From a checkpoint of a small transformer trained on Wikipedia: 109M tokens.
MLP neurons of a small language model. Each row is named by its layer, matrix (gate and up: input weights) and neuron, and shows model dimensions 0-191. Each number is 500 + 25 x the weight over its row's rms, rounded and kept within 0 to 999. Numbers have three digits each. A neuron's up and down rows have the sign that makes its largest values positive.
After each neuron's rows, "fires after" lists the tokens most often just before its 100 highest values on Wikipedia text that the model never trained on. A number after a token or word is its count.

L4.gate198:484505480467533507501519502492463499490501500500478519515491499478483549507493526492573482488570448517455521507537499494531505494501511506490493480495525485473533510512478517463501517545508502469553509508502504461447458513453484502454519503510490533504467507483478474501508463510476491539516483484560467495506455520528515489470499522480505513484519530544528487516497494522496486494522502542491514519522505496576478495496520513506517492501501538469503504503485479496505500567503531534494514539531517468485482467472477466487450488515480442472505539493511438501543488496502487502
L4.up198:486498524471504495508517529541486496519470487483517517486505490466531476492471482543537454510518457497496471498497492510502509437533473544513427497532542518544464498497436482500499470503521505473503500506435464495499496531473500530487494489469478572521457561469468473529536510510517477503501533477508514471497476506488495520499499481526514533493478488507467496510514557484465480463516525499554473521504522480524506476448497493528501509500479502493489526494523491445501475500509519509515498524531506484527497482496533494481460524512485486468526520521559478521516492498489495507
fires after: "\n" 22, "\n\n" 12, "known " 8, ")" 6, "was " 4

L6.gate72:519565519471493526510481460527493481496478473440530502517491488495528475542501512510540509495531496509528506474537508552479483486487510485516483492481489491487504462546528515472484509482478506511494472444487504520513521456545447468479519487481485482483476469477551503459486504498488454531493459490509487454499474486529475475509506492525481501473488496509512487529507468479504502507472495469520533491470503485455511467487499479478479489454523521484490463511532478514518437485495468465462490497498491492489465481541458504444490540527532563518511476550512505517530518493512498512
L6.up72:526508504493465486512524485543468527491473452450487538454507495449512503529488483522510484509500522518500488506452489489499568507523509541496530497493475509508493499499521545475488513480500471564442505482480504469525499504506478580444501517482502499487510511489503506477529518466454474543487542498523500484484508523502514468466518495519506528492514493510547466467483484501523507512489520474506473494500531492476520504503504540517488494449474442511485518507477464536507485509502527459575469530484505501491505509558520498491509449501490468477491483473532519490480515480499517508
fires after: "=" 47, "is " 11, ") " 8, "was " 4

L9.gate349:493493504459517538533490499532540453536482515501476480471486475511514493487496510499480507484497469474458531530508539484488498486475485484501443496456488482485527422545524521532474436505474516479527532483509525488470510456537520494542508494490514494459492492483500493493499512495502498524503484479483532515477507481487485515519515487490494541526515512529543449508497500470479504485484558510480528491501483495514505505501489473519513504498486421507542481478511485559475494510474531482475502499498493520510570505533464543503501575506510466482441533508497511474485498503508510511
L9.up349:508515524475539445483469467510499438460479506512537486519501489491473496515462477518505463564497530500525481482482526507501487494493485536549492536439519468537465527503529477483535527469498505516481461526536457458506499470488509522550474465504462459526481498501510458496519533513488527508484480461465530513520461456492504526501490523474507495578525524497515489499509467504504482459487496486548491510465491531521549499511505472515520529511484503466511496528441500484507503500505485492529490501483485528520519485475492521473513496551497519497519501496468486503477507507531500524
fires after: "In " 23, "in " 18, ", " 7, "Y" 6, "A" 6

L9.gate419:504536490442539493518503495514517504471488505489505515498472504482493480504509533524509512501509457506498502504517454506501504492541503477492485516523524462491541526503528472493457520469468489527503522505496511500478577513503509495527529476486502528508503498516465547485465493492493513502545543499477512488489511468514542573510548468526525495523475463543461527478497495509477491532530481538496475521504462483545494527512503506501485494499528473491492483467439530478479475474501486531500545534482537478491500509551526540522487502438497481493477515486470500494499535509509533422
L9.up419:468490544491533516489508501471462513505474498487508473490502487500478495530480543489543496514487473503496534527529514462512479502506526509509467487485423540474451530447491536517476510487514485476526515485509477517532521467482507490535499463497554505470495512536504516514497500484491484519540510457516548459512481511525476472523511487506536508484498500525476495516488470481469503508520475496481478551474440534550458462522482477516506431517508520507460481460495519479496502500526538496461493502526540453463506519477498523542510470476513485454461524499487493503486481471505515505
fires after: "on " 36, "was " 12, "born " 5, ", " 5, "On " 5

L6.gate200:496487502494492527525516509448501488510478504558511479502555514481480523478494539509524451488484442496504503477498529486462480541495483466532516496520532473513501485500461497542503488493492503497488461519482526493522497534570518473503511524471503473493542486483485524517502530527507518508429494465496478517529507525464501504503482483533533484475468505488545466501516474515537526498483487531471505475533510537472549505524503489483503503525473478501477498499522503538513435547508550475494484498477487482486467530476489454458498496502509504476470499499545492485559447532486508518
L6.up200:475493525514548543541510534472509485511517491487471495531506469467452462497544502523469523521492531484505501544536475549520480515477500515499522534483523520503472445513484479516487515538478458500496443477527517461506476520511496546506454536481524449528483497485480489467507505505469534500500512445502497484510517535499472505555520516486494474486498495498449504492489491530503492465534540532485521464512489485511507538526529476478516511501514505479441519500509479504444501470497525477459463491487547523517505525556529471462512496488504491495491521480513492497528465524486480488
fires after: "a " 38, "No" 8, "- " 7, "l" 5, "A " 4

L4.gate504:468482511489540522522487556502506498518523505523506495504477455480511479515443473456500446536500489508488483504466469458472498461482518519495488456485517498477503465523468521492474518510506495512464509552511470487527495491493483518474501510514504473478458505537495475544497507479510488512531494469484443465462426583524485531466510522531524510484513479490450479494477538476474503496481488490473474482491518462484475474491494462499475530473499540458499496483520486451491493468452484500481502544532468496459467480495508489506488495484493464474504503507521504532509487499505506532
L4.up504:459529527496524535489502501520481519519507494500459461500458502507521507495430513514546450500514396514497527460524501515518492492516517506501478477488503506450516456541495520517530483482513498528520495524524489504498519518509497504473492497487479502503464521504489473522502497448492482511515470485497445483475478544520515517471512491497499516469487461478521470502476497503453493512516489491517475479457480502481517461508482450501502488482561535485469454494458489447462480538478461482483494501531507494503468493467486485467507509511505476471487556505482439487493492478524481502
fires after: "is " 36, "a " 11, "the " 9, "\n" 9, "was " 5

L4.gate201:558462505496485448454460461494486477496541460510493512482499492477499525471505475499520536495520460462488483474475540508474465486478523503523491498478493500513517485494494516502464501478512493473513588497509515489527524463481496532510472484502501525509485508537479518491501502464460505504462493513480460532490459527499488469449519520485515552465484496500510528511502524477509491478511499516501513504486490532510476471525461531456474491516504503525470519506469523516532502491494496513532442518480486473451489499517489433503506515501484529510494538464502533458504488537512416498
L4.up201:496512536500481470469449474520522427454520478510491506508510463462520499495500492527525496487526499469480514469472514492468468478484505529495466450487523479494503504504486566494523502450512499482526501514493495493515542481500506505501523491503474525525480495487484529480468505486512531492446517463514459530489488536504475490440508473511512554506475481455502524508513525500491487482529524538505475495492459520478495462541490508476460516520504469536480464514476483519539509498488487484517452508492485467430502519498484493555523501523522511516494520464500544483530465499536441506
fires after: ". " 45, ", " 14, "mid" 9, "\n\n" 9, "Thr" 4

L2.gate156:508511527489475505485507494489468460487518507512506514509496492544507461460488498464500485491434520505492492518484489499501504484508521469463497513509520515509488485516486443502508473491546495517513494424514498508484521507501528494533501494491511493491482564527499530483519482482459489479501547514500493525479511502495525527458470539487496526478523471529543541495471490491492546452489510529547439486501554476495509529466520512525476503495468495501529507535481500507524540456493426467514514521496521495523498458537512543522505468500487533526491513502503479427502465551523506491
L2.up156:509488507498503512484537470493457479491528467526530481492480505529520459518522450461517507503473520510525497472524493504522543494527500475481502544537548504479471522503484525466500500518508525492552492432497467528542475524524460562574464477490489514502491518488457523501483480492463505499505535481502487509472501476516469518464464491512535522486530469480515515493483465469462478492468551536540506485526512512519483517486511502506483495519484530467557481484469490530531485493481463516515498509528498491540461499510534485498527479510533491504458512530487456494465488503510527488
fires after: "the " 32, "a " 7, "distinc" 6, "b" 6

L6.gate422:494558487518507458481497497540502499532506499472569458475472460544486501505492502444510479509505548519523515451520491507522437492523538483514529519449501550474504519504523525503499520462483528477486499517523505506478512501521474498514527467470454540506515496477508535484485526516499502480481530529481527502530485519506497506475494545516480482471527525491473514487464541489448479464516503481543498460512512467521463471462478476514441510476483539497486532520492501486519490545506500507479481510510507462520533535494504514528480508470529502507526478484462524518486529480482492457
L6.up422:458497504501521506488484505484505480469535493486486530505534482480496462517514490503501510512507522531526497543480532481490493475509477474496465501541505495506500504498434516537491539477513454486489518496524483497494472511504471506461529478522444496503480513485484573497485549552485511491529454491543489510496501508536514485521482526555534515532416519499495560496482501523494483491504519499527483456524532485507497470503485507514454495559477515459498519494563498486484516539491527484521471501485466477460508496500514523532498513560478497527519515505480516460488533531500486491
fires after: ". " 32, "\n\n" 16, "con" 6, "==" 5, "dec" 5, "per" 4

L6.gate225:488482504495479496545490492496506486473530478515485513508500461459524483489533479512521493449500521532416507498529524497524512462501487475459498503497479493499540526524505520505454462538480476472549510466492490503519499492507503439549503450502482483503495502530484486487479526521479483530492471501519486514530487503489478540482508454454491485480479468497507528494535478489470518513504547509446519506492496492472466536529503498507522460493493483465499481469488535469490511524540542500480487508532503445483557511519467483531457488454449479507504521488488539514516525481518507540
L6.up225:493491482495505485562497484476494474499524500510465513468467507503486474505495520503489461512493486497487539477501524477479500501564477525536462488462476517481463518521468498454465536517510467496485484496497477471493479533517523461481500482527495493478490506473441513495500531511542514510492481431476499520505488513507527464508492512509446493530502509514508455503442477483472513528467545487510490512483486500471446451488511514515516502459480522498471507497504535534514516480509467502464525468552505469507535486444482496482477457518469527489480463487449458513526514493488468540
fires after: "on " 32, "On " 9, "in " 8, "as " 4, ", " 4

L4.gate289:490523488526490524471477488529490518492517500504522514528461448521506501498475554509509454502516486498461510472514523525522509507468496529504497497520518461532485528527466471485496476557534498452497442488509526498454538505484485514522537504465534530457513469458481493496496481498501474529501552507491498538461472538485496481526528530469485547501508512500532482486488491514493476507507532493496499515523463536526463516516481467479461478517484522504514483501487513507489519584493496497536513516486483556458534486491459520488477516496500498481525518512507440557484504530472527482
L4.up289:483500514467492508469491534539475526507514489526501537513474487483500556534483521522532470491513508496472525495488473487524535479474514561499461454504494460534490552507524477491485512518502495438491483487480510456452484492492529517516498550483498512469525476454485473475525501524504462486525534533490448504503495513485491529513520518484487575513500510506491457484498464509538480535502531487485486492537481488517490503526518487471488516481447535481496509508511516459520516504501516530557506511479463520467496486495525498521496518497493514503541501519480429550482476526479532532
fires after: "\n" 71, "201" 8, "known " 5

L6.gate284:469492489471503550514495488499454488500508505480550487511491506511463464546486466534511469486494514452505509487487485499462514482496521492504515452492502502518547466482493502527460470514525515487478479501541538489512519500502496486544508530491499481491468487492494501524501491497463509483544482495522491500437481480480483516510481533494502452553483592505525503495459469522466509440532535505495491458493514456479517506535480521485478503517487504497522533499500488498497537519548525528469543452493529491488453521542484477455515490479449507506479483488499501515512481480543531496
L6.up284:486532475473514495538476461476512502502498449479549513484549487501515534522456462503530481489535489486474528573495497509492513495466487525433466529513503501509501462489492435497510494442476501473505465508506524512505484475514484508517534538504524492487516476514516480513469514516490490520499496473478502533521507484494510519469502524496499511503514487508528498483569505491467497481513477504491519517524582512513520499507496479520502481452488529431503520524462551488520521488450509476462484519489494500505480527542514508471433505514514517490500493505531499456462506483516532496
fires after: "- " 52, "0" 8, "2" 7, "3" 6, "1" 5, "• " 5

L2.gate318:525475442566498530516494470478499515491474484496517482499519503511483505552518493514515514490495489538501512493522481520468496515511483495504532553498499539522537490461505436478473460508508494470492482495520529492494502516552497482489499513480506462511455510514465539527508499524454499507479504526522465505509480573498500511481527513486535501487494508523505503489566506540483513526506522549473462490501459506468509485446505448521497481493451526460491493523519502508531465484475506506514506506521510443502482518467514486470506498479500504545515504498488510424516524479500492564
L2.up318:493506503531495501538463490476520471482513452489527516493539506519527508520526506517468521501509511530514514470522475493468509518520496467533497533473541546498507472514511458510484495544507518472495490518528540494500428489546479488521530550490532482471462501486490555542509519530485503551493456503482451557507482505548533512470505541489523476472562474497506543511513514496501526469514532502496488485523507497514558491521459502516466472527464498501496511512486544528532475489526479530489474484532522497521469500490512521491501479487506475538476514502515485468478535504512494537
fires after: "a " 50, "- " 6, "an " 4

L4.gate223:443547517517486506500506510473497471469485509467502495494482523506470490548534462458571470531478476515519474504503552513497492497515497489480513492489516456490460522494486505507510521496507486535527499520541526481536523506475477496459464486487527488475495525500486477484496563477453475521529500505488470445496483503529486477500519469528497509425468476484487475508528495485459509494481499471529516489469503471559528444497522504537509498529506484485490510487520511482495450528502515540478483512479486513507504495499523554495464536503491553483511493519530458501487535459476516528
L4.up223:480513516533488483503474519527529526511498472500523549464467533488497455508472479502504478524497518526521542498479502542479494518513520482483491451491510508522492506512470532497526509436504476497522504509525512495478499535505474481479470511457513516483501498507465470517499514468488494459561504508557465464514460474523513466513481473510515474466475467506457499495529498498502500496479541491519487474468508475499515434454549472503518520518460524437494514459481496485503462492458466464498494548480529549502476526547543524484504514492526484489526505512522521526472477512471484508
fires after: "=" 52, "is " 25, "was " 5, "Re" 4

L6.gate293:527531499487450480473497498549524461501539513497526515497497473474455490503518478512512522517554505493534463470525515488496512519465559535506465493518519517528495456499492502485507492488503489481441509522505493485464519454522544476551488506533473562477510485515488512504520487488499465486449492457534535474470519532504500493490530488464481532450487501505498525518473501475468528500493481478530470525524454519475520456511467511509467459476485536491495516508489512535544534516455506498491492537491488526496535481513506506503504494468479513476506524497506530485486477473530552459
L6.up293:531483513488469512488443523483473505491509532509513526516482503441504511529511499473530574535493546488492497501478496503508495544495502483518484478501456500501513511527529484496508500478464535454479540479466478470488506487533500466512479488474500540468510470508481504543492470428511523454488496482451466511519495492508530481530494502530487516480467525478521492501486493519452478477498494501471520500473464479470509462486529514544531493492521466534518510506521505532542506499505503538483464487491486477501552481503527584552515516494509494523539510488453494531489499527513501479
fires after: ". " 30, "\n\n" 9, "order " 7, "end " 5, "16" 5, "3" 4